From a checkpoint of a small transformer trained on Wikipedia.
Architecture: RMSNorm before and after each block, capped logits.
MLP neurons of a small language model. Each row is named by its layer, matrix (gate and up: input weights) and neuron, and shows model dimensions 144-271. Each number is 200 + 20 x the weight over its row's rms, rounded and kept within 0 to 999. A neuron's up and down rows have the sign that makes its largest values positive.
Before each neuron's rows, "fires on" lists the tokens most often at its 100 highest values on Wikipedia text that the model never trained on.

fires on: "\n", "y", "or", " I", " |"
L11.gate809,189,187,201,219,203,202,190,204,191,162,222,205,218,227,220,203,191,193,202,207,194,202,167,212,169,163,196,196,223,201,208,171,159,202,181,185,178,200,197,206,205,188,225,208,219,161,200,232,263,218,193,225,232,211,230,185,212,175,202,190,191,206,209,153,179,196,210,208,231,225,206,184,198,212,216,203,212,190,191,207,159,210,161,178,192,212,212,183,197,179,129,179,201,156,233,181,201,196,183,190,215,216,240,206,159,200,193,210,179,195,230,164,206,182,226,199,227,195,205,172,210,205,208,218,219,200,201,216
L11.up809,181,212,144,174,180,187,168,176,189,195,226,206,171,159,221,221,191,212,229,226,205,207,188,179,183,203,182,208,191,215,208,180,190,230,208,197,190,184,193,202,198,195,209,178,195,207,205,187,198,195,190,189,195,249,155,192,170,213,189,208,178,227,186,193,212,211,196,194,165,193,205,189,181,198,179,193,195,223,182,209,198,244,205,179,229,205,206,198,204,164,162,189,204,196,192,222,213,161,208,216,160,235,190,197,225,202,160,191,218,208,221,234,194,220,224,174,214,213,188,213,219,174,209,199,199,215,226,188

fires on: " dr", " arch", " Dr", " Arch", " Ol", "ah"
L5.gate714,175,184,201,234,177,212,192,204,199,184,162,228,197,176,204,192,181,177,210,199,196,150,199,223,223,227,214,252,222,199,219,222,231,211,208,194,220,207,221,174,199,219,199,202,198,189,196,193,202,223,211,154,175,207,231,223,195,195,208,173,186,162,205,193,162,197,224,174,171,199,185,191,196,196,185,189,195,169,141,209,198,231,225,216,200,228,223,223,191,208,189,208,192,195,208,232,182,218,194,203,233,232,195,164,206,195,198,208,216,194,167,190,195,219,197,212,221,208,238,185,179,215,197,198,180,220,228,179
L5.up714,232,206,178,206,198,230,160,201,210,187,178,204,202,200,157,211,223,224,211,220,208,208,209,188,258,223,200,172,244,189,184,187,199,213,254,209,229,210,176,165,187,206,196,219,163,205,199,215,157,215,211,202,212,203,178,195,183,190,179,183,206,187,196,203,182,227,192,223,217,174,184,207,195,217,210,178,161,205,188,196,172,192,166,218,189,216,203,201,242,204,194,202,191,182,204,171,176,212,223,217,203,213,231,198,220,203,210,239,222,195,181,203,192,203,203,221,209,201,211,182,184,204,249,204,206,222,180,213

fires on: " E", " A", " M", " I", "ir", " Y"
L9.gate331,201,207,187,177,190,172,210,173,183,165,239,165,166,187,243,169,200,201,229,219,186,208,166,215,235,206,155,175,193,197,219,157,194,191,185,215,197,192,173,197,170,212,236,204,199,198,178,185,207,164,211,206,222,185,192,245,207,196,224,199,200,193,210,229,216,206,232,165,201,192,234,232,206,188,161,220,197,210,199,189,181,222,218,200,193,201,203,204,181,197,199,214,199,210,195,224,166,212,206,194,176,193,196,187,242,202,200,185,174,209,198,234,196,243,188,216,163,194,215,194,207,207,180,176,170,140,215,193
L9.up331,243,184,191,212,198,199,185,201,204,245,218,176,223,221,188,175,213,181,193,226,233,203,191,215,199,201,186,211,191,193,166,172,187,193,221,210,168,227,215,216,204,194,213,237,189,202,187,191,219,158,239,204,168,201,207,215,174,218,196,206,196,209,211,207,190,212,184,208,221,193,159,232,245,188,210,219,189,199,183,215,201,199,212,195,224,206,200,201,160,223,192,179,166,174,188,206,215,174,172,221,152,204,229,217,186,174,184,194,184,222,200,209,250,233,212,206,174,218,207,243,221,204,182,214,181,213,224,187

fires on: "er", "ist", " as", " age", "ant", " his"
L6.gate774,214,206,159,253,219,192,211,235,182,207,182,244,183,190,222,177,169,236,198,197,212,200,140,210,215,190,230,193,207,172,210,214,182,216,221,207,209,182,245,199,189,152,214,192,195,213,195,196,200,202,255,190,193,198,253,212,212,208,183,183,228,223,200,184,204,227,222,226,162,195,202,200,201,171,206,205,232,171,200,179,186,196,191,203,179,173,194,214,210,199,212,191,225,203,172,192,192,226,220,223,174,223,204,181,182,182,219,165,211,202,223,200,184,177,193,188,209,177,178,222,225,197,169,199,219,228,218,171
L6.up774,214,229,206,209,159,172,192,196,206,211,194,209,191,226,191,219,243,177,209,207,193,162,173,223,178,199,208,213,235,193,192,205,203,217,197,187,175,207,218,213,213,201,157,185,197,171,179,195,222,188,186,225,169,224,214,185,181,201,221,197,215,212,219,201,217,209,216,209,167,216,207,260,215,204,177,207,211,207,173,214,184,227,184,181,211,201,223,218,192,207,203,224,195,216,232,174,217,166,208,223,158,167,217,219,218,216,184,170,169,179,196,210,218,218,189,213,222,192,212,211,206,210,201,208,214,191,190,197

fires on: " Y", " \"M", " M", " (M", "-M", "M"
L8.gate319,180,217,163,201,215,212,215,196,196,196,194,220,152,209,205,180,162,227,206,189,195,168,174,209,154,209,166,187,167,224,190,220,205,199,181,217,216,211,206,207,209,167,215,172,192,189,179,236,206,189,238,168,186,203,158,207,172,169,219,182,210,209,201,191,194,177,254,217,225,215,222,276,223,224,169,221,203,207,212,175,193,209,217,199,250,185,194,194,191,195,188,197,207,222,211,184,191,204,192,177,188,191,225,213,202,192,184,173,215,207,197,219,158,215,189,251,209,179,218,173,197,187,166,187,166,180,205,205
L8.up319,202,200,133,201,204,227,192,208,199,214,229,174,223,193,176,199,235,200,199,209,214,209,209,212,181,136,201,240,188,261,207,201,187,201,216,231,163,210,210,186,205,209,198,166,213,188,195,215,192,184,240,180,220,183,217,214,200,203,207,187,195,203,162,181,186,168,226,195,202,184,204,212,194,211,205,218,215,183,168,189,212,188,217,199,239,206,217,226,223,200,165,180,160,220,232,181,223,246,194,172,216,204,207,188,226,168,204,207,181,174,239,200,198,209,222,183,224,214,186,188,196,184,172,195,188,194,221,181

fires on: " tr", " r", " pat", "reat", "r"
L6.gate22,232,217,177,208,187,188,210,186,202,197,211,214,221,210,235,204,194,200,199,211,183,215,187,190,180,191,200,157,242,201,169,224,220,184,219,152,203,211,196,203,200,195,218,207,161,206,191,206,200,153,225,181,189,208,198,225,178,174,202,194,174,222,202,171,203,157,227,190,196,220,191,208,193,164,195,191,190,224,192,169,187,158,189,166,206,189,191,197,163,182,206,216,168,189,218,219,254,197,181,186,196,209,190,184,161,201,222,210,223,233,208,234,211,191,158,199,242,245,226,200,180,196,202,199,195,175,177,192
L6.up22,237,207,182,163,193,227,182,146,211,172,191,217,181,198,196,212,184,206,203,197,185,183,221,249,218,184,190,194,172,181,198,163,212,176,222,213,177,195,182,212,187,162,159,203,197,158,196,195,224,206,190,178,215,191,190,227,217,216,178,205,182,160,196,226,207,204,180,183,228,224,205,184,163,200,209,197,168,240,209,185,210,208,202,219,223,185,183,194,203,170,197,195,178,221,201,239,167,191,181,209,206,180,175,185,186,206,150,231,234,201,216,204,218,220,201,193,235,164,177,167,199,209,207,196,227,179,180,195

fires on: " |", "ant", " com", "ing", "ed", "ist"
L11.gate65,232,228,217,212,153,176,206,155,193,196,211,243,190,196,186,199,194,218,177,205,185,209,217,199,200,244,242,180,167,172,177,222,188,178,206,202,202,231,237,210,186,206,210,221,195,186,216,210,212,195,231,192,231,199,219,164,188,180,198,187,189,229,220,202,242,177,202,192,174,210,185,227,221,212,188,171,189,170,199,184,199,189,211,168,192,187,212,199,174,176,217,184,229,171,204,171,199,229,209,228,176,223,215,190,186,221,194,185,196,230,211,195,172,193,187,183,191,252,210,211,183,210,211,225,210,211,200,183
L11.up65,197,211,237,155,199,213,182,179,163,217,204,191,210,197,181,206,246,208,218,200,190,154,227,198,189,234,179,238,204,191,183,234,186,193,188,172,187,211,220,188,220,220,211,182,209,220,203,183,176,198,198,223,210,241,221,162,206,198,173,188,185,195,201,170,204,190,192,189,211,174,204,223,212,204,193,185,210,192,213,187,218,203,187,216,188,184,222,195,206,210,205,236,207,206,240,195,225,189,176,190,202,205,191,183,183,198,211,201,214,179,199,217,180,217,196,196,215,217,219,196,175,198,172,224,205,215,185,171

fires on: "ed.", ".", ").", "ing.", " (S", ":"
L3.gate384,203,187,151,183,201,177,191,177,224,220,199,205,182,184,195,192,183,231,193,236,179,199,202,190,200,218,200,185,198,218,156,214,220,218,172,193,202,197,196,198,177,245,196,227,222,208,239,183,207,202,226,230,157,207,209,218,224,199,220,186,199,189,193,228,220,224,222,184,169,217,200,223,185,214,222,226,168,219,182,187,184,228,201,194,183,224,247,181,198,213,218,205,207,213,218,182,178,194,173,233,214,226,215,188,214,179,191,198,168,202,185,208,217,238,198,220,183,219,218,206,190,181,178,225,205,201,185,164
L3.up384,193,226,177,194,206,205,225,204,189,198,212,198,190,228,197,203,201,214,218,241,161,175,227,188,178,194,190,180,241,226,173,241,197,206,198,194,223,184,191,170,189,212,212,189,238,193,224,200,215,244,202,198,185,239,201,210,199,227,197,206,189,187,198,161,220,187,243,196,197,165,232,265,185,204,215,201,181,232,207,212,194,227,181,218,202,225,222,197,177,215,203,189,199,149,213,202,170,193,227,211,198,188,186,208,199,189,183,213,209,207,191,267,196,198,202,206,210,191,194,202,186,158,191,187,203,195,188,212

fires on: ");", "adio", "ong", "4)", " road", "5)"
L2.gate352,216,187,161,228,188,190,183,205,214,193,210,207,171,190,200,198,202,224,204,201,183,180,217,199,177,221,195,205,214,218,198,220,185,240,191,210,216,185,223,188,199,179,221,189,217,203,222,197,200,195,210,192,214,192,203,190,177,172,192,186,185,214,207,211,191,195,214,192,200,173,191,173,198,227,220,166,206,208,172,208,201,206,212,195,210,246,218,214,211,191,216,221,176,184,209,223,192,196,227,186,178,164,179,179,212,182,189,203,195,187,172,234,176,177,201,182,203,171,242,218,203,208,189,204,227,222,193,178
L2.up352,212,185,187,193,162,204,200,214,211,199,204,197,205,197,167,192,188,213,227,242,234,184,208,194,189,207,214,217,210,216,191,206,184,194,195,203,213,201,199,162,193,192,225,202,218,190,234,186,211,219,196,202,217,213,213,202,182,163,180,205,207,214,200,185,189,206,204,201,229,153,180,180,170,217,190,186,195,209,223,190,213,208,213,185,219,225,236,207,205,201,205,225,176,158,195,212,206,183,210,204,228,188,198,205,178,180,187,210,196,202,194,186,166,192,214,182,207,206,219,218,212,208,231,211,204,210,224,220

fires on: "\n", "tt", "-"
L3.gate436,200,189,205,208,225,207,182,194,201,216,213,199,166,196,176,201,171,217,213,207,202,200,212,221,148,184,202,192,214,188,217,178,202,212,189,178,204,145,224,188,195,186,188,190,198,175,200,224,210,199,198,208,191,216,207,200,211,233,198,224,206,219,213,203,203,187,157,184,195,191,171,204,175,234,207,197,196,189,181,235,194,201,173,214,221,205,184,193,179,221,158,167,201,141,219,206,190,189,221,188,208,218,181,184,186,201,273,203,221,210,206,189,225,209,208,183,198,194,196,194,214,216,211,196,187,236,193,181
L3.up436,211,187,170,217,190,203,199,200,199,200,221,184,193,187,174,172,198,225,203,221,208,199,216,210,177,180,192,171,221,193,197,180,206,186,238,234,187,161,217,195,204,167,196,219,214,191,203,172,242,195,190,247,172,213,205,182,166,189,225,189,165,160,202,175,215,169,203,234,163,212,206,195,207,203,199,213,193,215,193,201,215,194,189,182,207,166,214,198,196,178,197,189,201,191,163,196,201,217,190,163,184,198,174,170,198,202,169,205,212,182,209,203,203,180,207,193,182,204,170,230,199,212,203,223,181,208,246,211

fires on: "u", "/", "raph", " Star", "ar", "reen"
L2.gate337,200,202,191,227,206,237,205,207,212,212,194,217,203,177,212,208,185,233,193,196,183,180,182,181,204,198,189,220,182,186,263,190,197,163,188,150,158,194,209,192,174,164,194,229,194,220,203,207,172,219,178,223,197,157,195,168,181,190,176,224,218,195,243,195,168,195,212,181,197,202,228,206,202,221,169,178,188,205,199,203,173,189,173,210,200,246,160,184,220,193,203,221,187,221,235,202,191,180,201,231,212,208,240,191,209,210,181,198,194,193,241,190,190,237,221,210,195,212,175,217,172,191,193,237,222,197,202,261
L2.up337,176,170,223,193,212,227,184,162,189,206,197,205,210,214,193,196,213,190,204,148,202,230,243,196,202,184,237,198,184,176,219,217,249,235,175,202,197,210,192,178,229,225,179,208,207,187,210,220,200,226,185,232,208,199,218,187,162,180,208,207,203,214,213,203,211,210,215,179,218,198,219,184,178,184,209,201,207,244,233,201,164,184,166,146,215,185,191,203,190,200,196,198,169,175,180,190,230,215,213,173,200,198,213,197,228,199,222,226,240,206,212,209,216,175,179,200,208,190,152,193,200,236,212,208,218,185,213,180

fires on: "ing.", ").", "es.", "5.", "1.", "4."
L2.gate163,190,211,185,158,194,205,208,198,201,219,223,196,172,230,168,221,179,203,177,249,178,211,211,243,174,203,211,202,194,232,152,234,210,171,221,225,216,223,222,173,207,193,197,212,218,202,203,195,168,191,194,228,191,204,195,172,197,185,196,210,198,181,215,229,210,193,192,175,201,190,198,163,176,209,216,208,204,186,197,201,202,206,179,220,181,223,216,150,202,223,220,228,195,190,236,193,200,179,208,182,199,206,194,200,210,188,160,187,197,189,184,214,219,229,208,211,159,207,221,205,201,194,150,227,188,206,220,169
L2.up163,213,185,177,193,214,180,210,194,203,201,192,204,181,234,175,188,178,199,188,194,165,186,216,181,218,198,221,214,217,220,164,186,180,189,175,203,179,201,188,218,210,192,199,207,235,185,203,203,213,180,217,241,179,231,160,199,170,174,189,177,186,207,219,201,177,197,226,209,214,158,225,186,200,200,208,199,243,180,181,168,205,212,197,190,176,232,215,207,175,217,204,223,212,193,181,212,197,236,235,202,205,182,171,210,191,184,189,190,199,277,192,211,226,209,193,179,201,159,199,226,192,175,178,200,204,189,224,204

fires on: "in", "ad", "ince", "et", "-", "ou"
L9.gate664,186,180,196,214,220,185,167,190,219,205,183,185,193,181,208,171,202,205,177,227,225,208,215,210,201,174,168,201,216,168,197,216,180,232,179,213,262,178,210,170,205,223,190,228,196,198,185,180,207,191,206,203,182,197,187,214,159,204,186,183,192,198,212,197,213,214,193,200,220,191,203,227,201,225,172,165,212,215,215,198,194,210,193,189,241,189,184,195,202,219,178,195,183,211,188,167,188,211,194,195,199,211,180,179,173,174,225,213,202,153,188,201,184,203,226,173,198,223,179,255,214,214,140,206,239,184,212,169
L9.up664,205,182,179,221,194,181,173,247,184,227,179,188,203,184,182,189,181,240,196,214,187,197,170,237,197,214,215,223,227,204,193,200,219,202,210,188,256,190,171,195,206,183,216,224,186,200,187,164,213,208,188,207,202,232,198,227,168,189,206,190,216,222,179,185,193,201,176,241,215,212,163,201,193,192,214,176,174,195,187,197,207,208,178,196,203,165,197,214,200,245,225,191,192,208,201,211,185,202,195,186,191,140,185,209,231,194,218,212,205,160,214,175,171,177,188,208,174,214,185,221,228,205,198,196,195,190,218,192

fires on: "g", "ag", "olog", "l", " Count", "vil"
L8.gate152,194,203,183,191,204,179,240,157,193,201,179,152,178,194,232,230,192,209,235,190,227,212,184,213,169,219,197,208,199,208,217,166,245,209,200,194,198,152,195,211,189,196,202,227,183,186,196,206,180,190,202,212,176,218,238,184,197,187,190,170,203,217,194,203,187,223,172,167,227,193,227,199,209,209,185,191,188,187,145,193,144,219,194,241,203,204,213,200,230,195,179,213,192,198,201,218,206,183,212,210,210,212,188,217,215,159,210,183,223,199,157,188,225,206,216,171,211,188,212,194,234,208,238,173,183,182,213,217
L8.up152,212,196,203,179,194,231,184,228,196,166,181,181,201,195,190,218,186,235,221,189,202,199,212,176,186,201,218,211,195,160,202,208,198,202,226,194,197,172,201,198,240,202,192,205,179,210,203,177,198,199,188,182,202,184,185,224,201,217,215,169,184,192,156,217,187,187,208,180,225,192,219,202,216,210,183,232,200,165,214,194,208,198,175,204,194,198,183,174,182,201,227,181,176,240,227,171,205,177,199,221,211,200,203,204,197,163,219,179,184,212,186,249,206,194,235,199,205,231,208,202,208,219,179,233,204,213,210,190

fires on: " are", " is", "\n", "y,"
L3.gate715,221,212,215,238,198,222,188,189,146,258,190,188,212,216,203,208,181,178,225,193,151,198,212,201,195,197,177,236,186,206,193,185,199,193,164,215,196,155,217,214,256,227,207,207,216,175,149,178,193,157,237,203,199,202,194,194,205,224,175,194,219,222,174,226,153,215,206,174,199,203,190,222,200,193,201,250,201,190,228,208,169,213,199,227,176,184,195,220,200,209,212,211,185,186,166,228,175,230,197,205,212,225,188,217,179,185,198,201,218,185,214,236,228,209,205,219,187,186,226,204,232,212,214,216,175,197,205,221
L3.up715,175,215,199,203,215,218,216,216,188,224,206,221,205,232,201,213,196,184,202,223,174,203,190,187,199,211,199,190,196,200,226,197,200,199,193,216,219,201,218,239,164,192,197,198,211,215,209,176,193,194,187,216,207,198,181,222,204,189,201,200,209,180,225,209,167,191,205,166,197,184,185,235,211,196,185,197,214,169,188,216,223,200,236,211,190,190,197,201,210,181,157,226,231,204,170,191,211,238,223,181,206,195,198,236,213,201,158,148,218,227,185,182,200,208,170,167,189,177,234,232,209,203,197,208,223,192,224,184

fires on: " age", " death", " died", " (aged", " Date", "aster"
L2.gate301,203,221,176,209,212,240,231,230,241,213,235,213,223,220,217,160,144,232,208,205,220,195,220,190,227,207,214,159,199,191,191,164,216,228,164,230,161,165,217,230,198,179,179,209,208,221,218,202,217,235,189,244,205,216,220,231,174,184,194,214,198,230,199,201,236,205,164,199,207,200,200,216,221,224,208,136,197,204,206,193,207,202,200,182,176,174,187,227,204,193,200,217,158,229,207,182,178,220,215,195,200,177,187,188,220,210,159,205,196,208,217,197,190,212,231,197,204,230,177,224,203,199,198,180,174,212,194,224
L2.up301,191,196,190,191,171,198,203,195,203,157,217,213,186,190,205,221,205,162,227,187,200,220,196,221,187,205,250,215,235,222,190,233,211,194,204,218,230,220,191,216,201,202,171,164,213,217,205,189,223,218,204,184,212,196,201,195,193,220,193,217,190,196,145,215,216,186,212,211,191,218,212,189,202,224,211,201,196,224,187,207,183,204,175,161,242,204,187,223,239,189,207,189,187,205,220,210,211,211,212,183,190,179,223,197,184,202,191,189,154,215,223,196,181,173,201,189,197,183,185,215,202,189,217,186,222,183,208,199

fires on: " [", "{", ".5", "^{", ".8", ".6"
L3.gate805,213,227,213,206,215,219,205,216,175,224,218,181,207,206,233,220,187,201,214,159,206,183,224,235,169,195,189,204,236,206,203,207,181,230,190,191,195,181,215,209,206,197,199,187,238,220,252,244,203,228,203,181,196,211,217,215,182,188,181,200,193,176,199,186,201,140,178,181,247,179,221,211,221,209,255,221,229,201,171,192,200,225,228,182,206,190,196,198,216,269,233,198,203,216,187,186,226,208,174,220,164,185,181,198,206,189,224,180,215,192,225,234,200,186,220,196,192,177,232,233,207,197,187,192,177,188,215,220
L3.up805,192,201,241,187,213,197,160,222,182,195,204,201,205,223,185,191,177,241,226,212,176,177,201,212,189,225,196,157,177,186,234,197,168,199,230,209,180,203,207,202,200,172,215,194,202,219,222,218,222,226,217,146,211,181,195,179,205,188,195,208,196,187,192,217,225,177,190,202,209,211,214,192,244,212,226,200,196,175,217,170,202,189,151,174,201,210,149,253,230,209,200,174,169,178,187,183,198,231,196,208,172,187,199,204,209,206,181,212,221,185,200,201,191,193,193,208,176,211,185,199,212,194,214,174,179,193,204,171

fires on: " of", " tr", " Tr", " Ne", "r"
L2.gate857,217,240,185,225,231,222,207,252,209,168,203,194,206,188,237,191,206,207,262,231,188,210,217,218,161,200,185,176,206,187,210,205,193,212,230,196,196,174,223,209,214,168,220,174,203,171,186,199,219,170,209,181,193,209,236,145,227,208,232,204,180,252,156,177,208,187,212,218,202,203,191,182,223,181,175,172,194,177,215,180,189,206,197,181,210,214,201,168,191,215,224,202,221,207,177,185,195,176,226,215,198,199,231,167,173,207,187,224,209,162,214,227,193,203,176,185,178,216,209,186,199,206,210,188,187,174,219,205
L2.up857,208,203,188,169,204,182,243,162,198,165,218,193,170,179,206,219,155,191,211,232,205,218,194,215,205,179,184,215,186,209,199,201,231,208,203,208,179,219,201,182,224,195,200,221,201,183,202,196,248,196,203,185,192,238,210,221,214,208,195,219,220,176,184,204,166,179,235,202,206,215,220,217,187,212,234,163,169,199,223,177,220,178,210,207,198,171,201,165,198,188,164,200,210,180,181,225,184,155,197,149,208,185,211,181,215,206,216,168,203,196,210,192,207,193,183,206,190,212,170,195,189,218,207,195,192,185,172,219

fires on: " For", "for", "or", "od", "ot", "op"
L5.gate829,182,229,185,215,168,209,210,230,211,207,217,233,192,176,167,190,149,170,196,207,166,192,202,171,214,210,221,187,143,197,177,190,184,171,241,188,158,185,214,220,226,183,195,204,195,211,214,223,194,196,217,197,230,213,196,197,215,207,187,156,197,185,208,206,201,196,235,208,217,217,204,227,157,186,221,213,198,247,215,198,164,195,210,193,176,180,224,189,203,169,197,205,194,205,213,197,179,178,223,217,208,179,230,186,187,223,187,207,203,182,205,205,213,181,200,176,196,198,203,189,234,230,150,230,231,221,205,182
L5.up829,233,203,173,194,200,200,188,200,218,217,239,212,211,220,190,191,161,207,183,213,194,209,182,200,154,204,177,194,226,185,200,204,212,187,178,173,213,213,221,241,142,194,207,186,183,191,198,232,193,166,200,205,214,199,215,180,176,227,201,186,187,196,181,200,218,195,199,173,175,223,206,219,214,185,211,186,213,228,203,194,192,197,206,150,207,219,223,161,186,214,184,213,182,193,225,197,166,148,170,198,156,199,182,199,169,211,186,220,175,211,197,193,178,173,245,227,206,210,215,190,181,211,167,193,182,206,192,206

fires on: "as", "ase", "am", "ig"
L2.gate194,228,210,197,179,221,194,183,191,207,200,191,198,209,173,207,181,195,210,226,182,175,202,206,193,231,200,199,215,204,196,201,184,188,202,190,178,196,164,193,214,204,185,187,216,183,198,209,214,191,197,198,196,233,182,239,198,210,194,187,200,164,208,226,184,146,221,225,185,169,214,208,190,208,208,177,193,175,185,211,220,209,178,214,218,205,200,201,219,208,197,174,209,189,163,192,211,226,149,165,161,176,184,185,229,212,190,160,202,187,155,205,206,212,211,220,191,210,215,164,193,164,199,171,206,199,232,211,185
L2.up194,228,194,167,216,234,197,248,195,147,223,194,178,209,199,214,162,186,220,205,203,167,201,192,205,185,183,181,133,209,230,199,169,188,207,188,226,198,205,220,193,212,187,207,255,205,218,195,212,186,206,199,204,189,229,191,215,185,182,196,217,162,207,196,202,210,187,223,226,173,207,213,209,183,208,205,212,233,196,208,191,209,190,179,207,229,206,172,186,182,208,165,210,222,191,204,189,177,170,236,193,200,186,217,215,199,231,211,224,190,233,212,227,220,223,209,190,185,159,179,198,171,209,197,202,213,184,222,198

fires on: " of", " and", " while", " by", " for", " from"
L9.gate360,209,166,196,175,182,186,180,197,188,185,223,217,221,197,193,204,198,199,194,190,201,223,217,141,212,184,178,156,242,193,208,181,222,214,188,214,208,195,205,196,206,196,210,183,206,224,192,190,180,178,218,184,219,209,198,194,175,259,219,187,207,189,198,202,200,205,219,212,209,207,185,195,211,240,207,232,242,225,183,172,187,193,213,221,213,189,160,212,187,206,195,180,199,198,232,202,195,207,217,172,191,235,212,186,206,155,208,229,207,205,200,214,208,184,211,181,200,187,199,216,191,211,152,187,200,193,184,222
L9.up360,194,201,165,175,191,172,214,230,212,192,205,232,202,208,182,179,202,182,195,192,218,205,214,161,211,145,168,196,200,191,213,172,187,210,208,204,190,215,213,209,203,242,196,197,180,207,194,188,204,215,213,168,231,219,221,212,142,257,191,201,177,198,214,223,206,224,222,190,198,211,192,210,201,230,198,194,229,200,238,187,185,197,213,182,170,199,191,177,187,221,193,203,220,188,196,237,210,181,183,163,186,229,213,211,212,201,212,220,190,208,219,218,177,185,211,184,195,217,215,205,205,203,170,178,208,200,203,210

fires on: " for", " For", " to", "for", "or"
L6.gate275,179,196,168,208,234,194,242,213,205,192,199,213,189,201,198,197,186,186,229,211,220,188,190,176,187,198,175,215,204,208,200,199,163,182,226,206,161,200,180,178,221,197,221,191,191,176,209,206,238,199,184,211,224,208,270,213,125,166,188,204,206,206,191,177,239,195,223,219,233,231,227,192,169,179,238,196,214,196,216,231,155,206,244,193,174,185,204,178,190,155,200,160,203,233,211,178,208,197,201,194,185,215,215,215,182,177,193,218,194,202,214,170,176,206,179,201,210,231,201,229,204,209,169,177,218,222,203,226
L6.up275,199,241,167,201,210,183,182,186,224,216,197,216,205,221,206,201,184,209,165,187,179,212,218,173,184,221,187,194,176,172,227,183,196,232,177,187,199,217,220,202,198,195,181,200,194,197,184,192,195,186,207,168,219,205,195,183,207,194,216,177,219,205,223,221,187,215,174,198,190,152,216,186,203,212,172,184,186,209,204,225,175,175,208,177,206,208,192,198,182,191,196,226,205,195,200,190,220,186,205,178,200,207,180,187,211,236,210,191,179,183,260,202,204,187,186,216,218,229,209,192,157,205,221,211,211,201,188,180

fires on: " Gu", " Go", " gu", " Dr", " dr", "emor"
L2.gate513,185,202,208,158,171,224,167,211,205,208,205,225,173,156,198,185,198,213,222,182,230,222,200,230,177,206,177,216,196,207,203,248,204,205,212,184,224,217,210,180,212,228,193,203,220,188,200,225,220,217,182,220,196,216,195,198,180,199,214,228,216,196,206,213,172,173,198,158,188,225,207,197,196,204,202,225,211,177,193,211,215,216,221,196,164,207,189,218,246,193,203,208,194,225,184,185,158,191,209,198,209,216,164,196,212,214,185,167,214,249,204,265,212,196,186,204,189,226,253,223,206,212,205,203,221,230,219,174
L2.up513,223,229,187,182,182,183,222,218,199,186,202,214,190,182,180,200,226,169,256,226,200,210,188,209,183,184,191,191,201,205,191,248,220,210,231,208,241,224,223,221,208,208,214,226,189,196,193,160,206,236,214,190,182,201,224,201,171,194,209,183,221,231,194,198,184,214,203,218,168,179,179,192,193,205,179,218,212,216,188,191,220,198,198,184,158,215,188,200,217,141,168,200,214,183,227,180,129,174,220,226,226,185,193,202,207,186,215,197,197,224,196,200,209,195,203,199,211,225,236,191,208,192,201,234,235,199,209,221

fires on: " New", " new", "u", " pro", "ime", "im"
L11.gate411,202,195,204,222,171,197,182,230,214,181,205,217,184,214,178,178,216,208,179,216,208,221,222,213,192,170,183,196,221,205,189,162,195,231,199,200,169,218,189,219,214,214,221,200,188,186,224,158,215,197,195,205,233,212,166,211,246,146,225,171,185,186,208,200,181,170,197,222,161,230,188,154,215,211,171,222,205,224,200,216,237,193,175,193,201,177,211,220,178,193,238,179,189,173,219,176,128,189,207,162,230,211,188,190,206,227,213,198,240,253,200,152,185,181,200,207,209,203,177,207,175,186,198,203,203,236,162,173
L11.up411,241,204,237,205,186,216,213,189,170,193,223,220,228,208,175,190,200,208,220,210,187,168,183,202,177,183,203,153,194,177,167,247,194,193,223,209,190,180,222,200,214,207,223,233,212,186,189,191,195,227,229,199,179,193,207,189,216,185,211,191,181,221,209,205,164,220,189,213,182,213,204,200,211,202,218,212,202,209,182,187,182,220,191,184,195,181,185,210,225,211,217,206,199,185,231,214,164,145,205,205,221,210,228,186,209,196,193,174,187,201,207,205,219,210,243,173,172,213,179,222,219,197,176,226,207,197,192,203

fires on: ".8", ".3", ".9", " 9", ".6"
L8.gate371,205,208,236,212,188,191,231,202,196,228,245,192,224,193,173,234,219,204,194,154,207,178,188,197,203,178,182,189,205,203,194,202,192,201,207,223,197,195,230,204,228,205,216,186,176,235,189,234,212,191,204,208,212,167,209,187,238,180,218,203,197,188,192,203,166,209,218,221,193,171,183,225,231,205,230,192,203,177,203,179,189,183,228,172,177,197,193,216,194,196,190,201,200,214,221,188,194,183,212,191,220,216,234,193,212,209,216,184,246,189,230,232,165,203,197,165,163,165,210,224,208,197,202,192,192,247,176,200
L8.up371,262,205,226,186,217,204,211,189,185,205,211,200,233,216,198,217,180,241,223,227,208,196,198,213,196,182,220,201,206,205,201,173,212,208,205,229,210,223,240,239,192,163,156,199,228,194,220,238,228,205,265,190,177,196,218,172,178,185,182,187,242,182,175,227,218,184,190,212,199,199,186,210,187,171,215,215,217,189,215,204,198,203,199,217,159,185,193,193,197,214,166,168,205,189,251,228,206,215,190,219,178,209,224,180,241,190,217,192,208,161,189,192,191,194,223,201,190,213,188,222,189,224,193,179,240,219,192,168